{"num_attention_heads": 7, "head_dim": 64, "learning_rate": 0.000908, "beta1": 0.95, "weight_decay": 0.16, "schedule": "wsd", "batch_tokens": 65536}
MLP neurons of a small language model. Each row is named by its layer, matrix (down: output weights) and neuron, and shows model dimensions 112-239. Each number is 500 + 40 x the weight over its row's rms, rounded and kept within 0 to 999. Numbers have three digits each. A neuron's up and down rows have the sign that makes its largest values positive.
Before each neuron's rows, "raises" lists the tokens whose logits its output raises most directly, leaving later layers aside.

raises: "g", "ff", "jo", "ffic", "ga"
L8.down1407:493542509487487500542513547528505475482597457469459516507500486459493514479526585538522548549566465571525494534482511536478432499560524513448499535543493484443503549545499563516520495454440462472457501454556482495471502560590510541511535445487522502488534470481529473509523499439478514492476496512527474527487421484510439506523551476547564469458424445486512465450488496520534532516544

raises: " another", " its", " an", "itive", " the"
L9.down791:489455497515404413411503485493499509511505515491495361563507480421514428514517499438473483552512473508480452484522521493487433562489461396546536517497530517571485513508551525432487456549488532511568457475550464450502442447494516540446452515521515445509550505494468539438500470521518412544483512532521521465441501468439454525519538509490469518525449527484512544470471537507460551584568

raises: " a", " their", " an", " his", " the"
L9.down949:565514524508527615561536472546472509462427475531464493465505485460459403568526572431539494473474488476513508475554490509532448507445515438502499522551543519485470468461488521517523468467502531572513527513409537593448515488475508462557434540419536469556556397510520523528534482513556470495513475542492567475527517506521461588502493467478526523473535542458522504439402496486461482505454

raises: " called", " found", " noted", " described", " stated"
L8.down887:508489513436493529485478477473548475479555503469499490458580558476573515455507427496483476551445512498534469472414541469466485498468524554479570447467502481458510545490465471445485581475429543566463416494589507542490463483549479496570518502471502440486473542440512496518482487565500401490547559485501468464475472425550526466500476530493406529494467438405529466505507475495548548550488

raises: "s", "its", "ces", "es", "ades"
L9.down599:489532500547490529418582496521524511512497537559530419577502518490472475444501479479488487463537511504476507493476484515444529488499523495555466472507496512472561577529522572464522502457579476480504469445552424513469551499497448559451432539477537442511450522529511407539506534546502488517526568503495529528557521508432478567526516474475512500475547448484537524401547513476454511416501

raises: ".\"\n\n", "\".\n\n", ".\"", "\",", "\"."
L9.down556:471511508588470522515448475539498429530503514482546460530408490469472478518561529548497489500471489507459543540484483441514523420465574471480474490482450506546576546484452494488487498547471488548564495552435517506480509530469492501498488526490505505577474438492552519535567552501491491476471494489565517518419536440453472510428578502530430471471561473513489454494485533524544397497464

raises: "ing", " to", "round", "ently", "red"
L9.down359:536453529491527457516488509457569553524465570462498546557451499479480580565487486548497469441399479554529509513533511603477503524463457508540520507356523490503491491493480477500466485478485469473505489423435480486410476461525455449475502490527496520522513475493464589391502537532524458503453503515482539536539467494443476482431497484484521460429479576486564532501508527421476554512481

raises: "cted", "ared", "ually", "oted", "ered"
L7.down695:451474487511513459489480470623562546560512504475488535463494578421487499553446529543425519510529529600517469502500491514495430420498484503494470468465556477564519487500491436542569543468517452424546499525539515464467476475500496448476509495507471501523465524467521579434483446431481502571554489388397552473568513515475520453454537476572538481394450454538459532530474549456461441505581

raises: " However", " They", " Later", " Their", " Further"
L7.down958:509485498562443503549500434552512512543464507460465547472528538450462516540485457438521550526414554517477452575597478492525565459503492494489536540441517465520489545522441481534522514473499514568490504567571556478576505498455502558532492509466457438484461529517426472543523446509450549478460503491537488493561452516480543480407488412482540573439501548466518461472469562473550487575505

raises: "ance", "ants", "ivals", "ism", "ant"
L7.down352:462492503506517527550475520472520561480483551479489476456602492470549475472551503519430459512488546390500439536523537540493537543505494414543445542500420526515480480432578530458501565471486470477472531521537526522479488460494394430574550465450539468447478552453486492502574415550461626448447498452475517474572573450531453498517500503487464516486467506442568485514473480490468463518530

raises: "ance", "ances", "ence", "ential", "ences"
L9.down540:571522522516480523478523483466461494544516515465512503471449546435507573548446544518523521442483462492549491514517506448537621480538397501512532569508456538498505503452531523492460479501442480492504471572523521520501494516518493534458514525445530523464413463454493556499536459512481501394554529538496510497479508415540447469598539543495480546510455405539471485508465501480481586487463

raises: "uration", "ation", "itation", "uring", "ures"
L8.down1390:484523458475517486578490442523401545476449444444554509475555481462486443499468413486510503527513464447548485534485489478550500454510516535564523546461511449469521418467475461560503516529434536548570517466526492441522476477548547511490510530460507558466504495499541446490515501449519501559523487549519490528560400501467484553491445470451419501508470470546505460531437514511496568532488

raises: " remain", " withd", " have", " step", " ce"
L9.down382:447595465481492531545544476471489480503569483500530528504481451485432472501459511522497470563499508548491539521470419517488474598559508517502425428506450430520489518491523501476523465535473485505566517422522469493463547598618431541554503465493547440512474530527419513445545524506502505494511488487494478527553515469431581467478421478499464500500465518635442545432479441450443534490480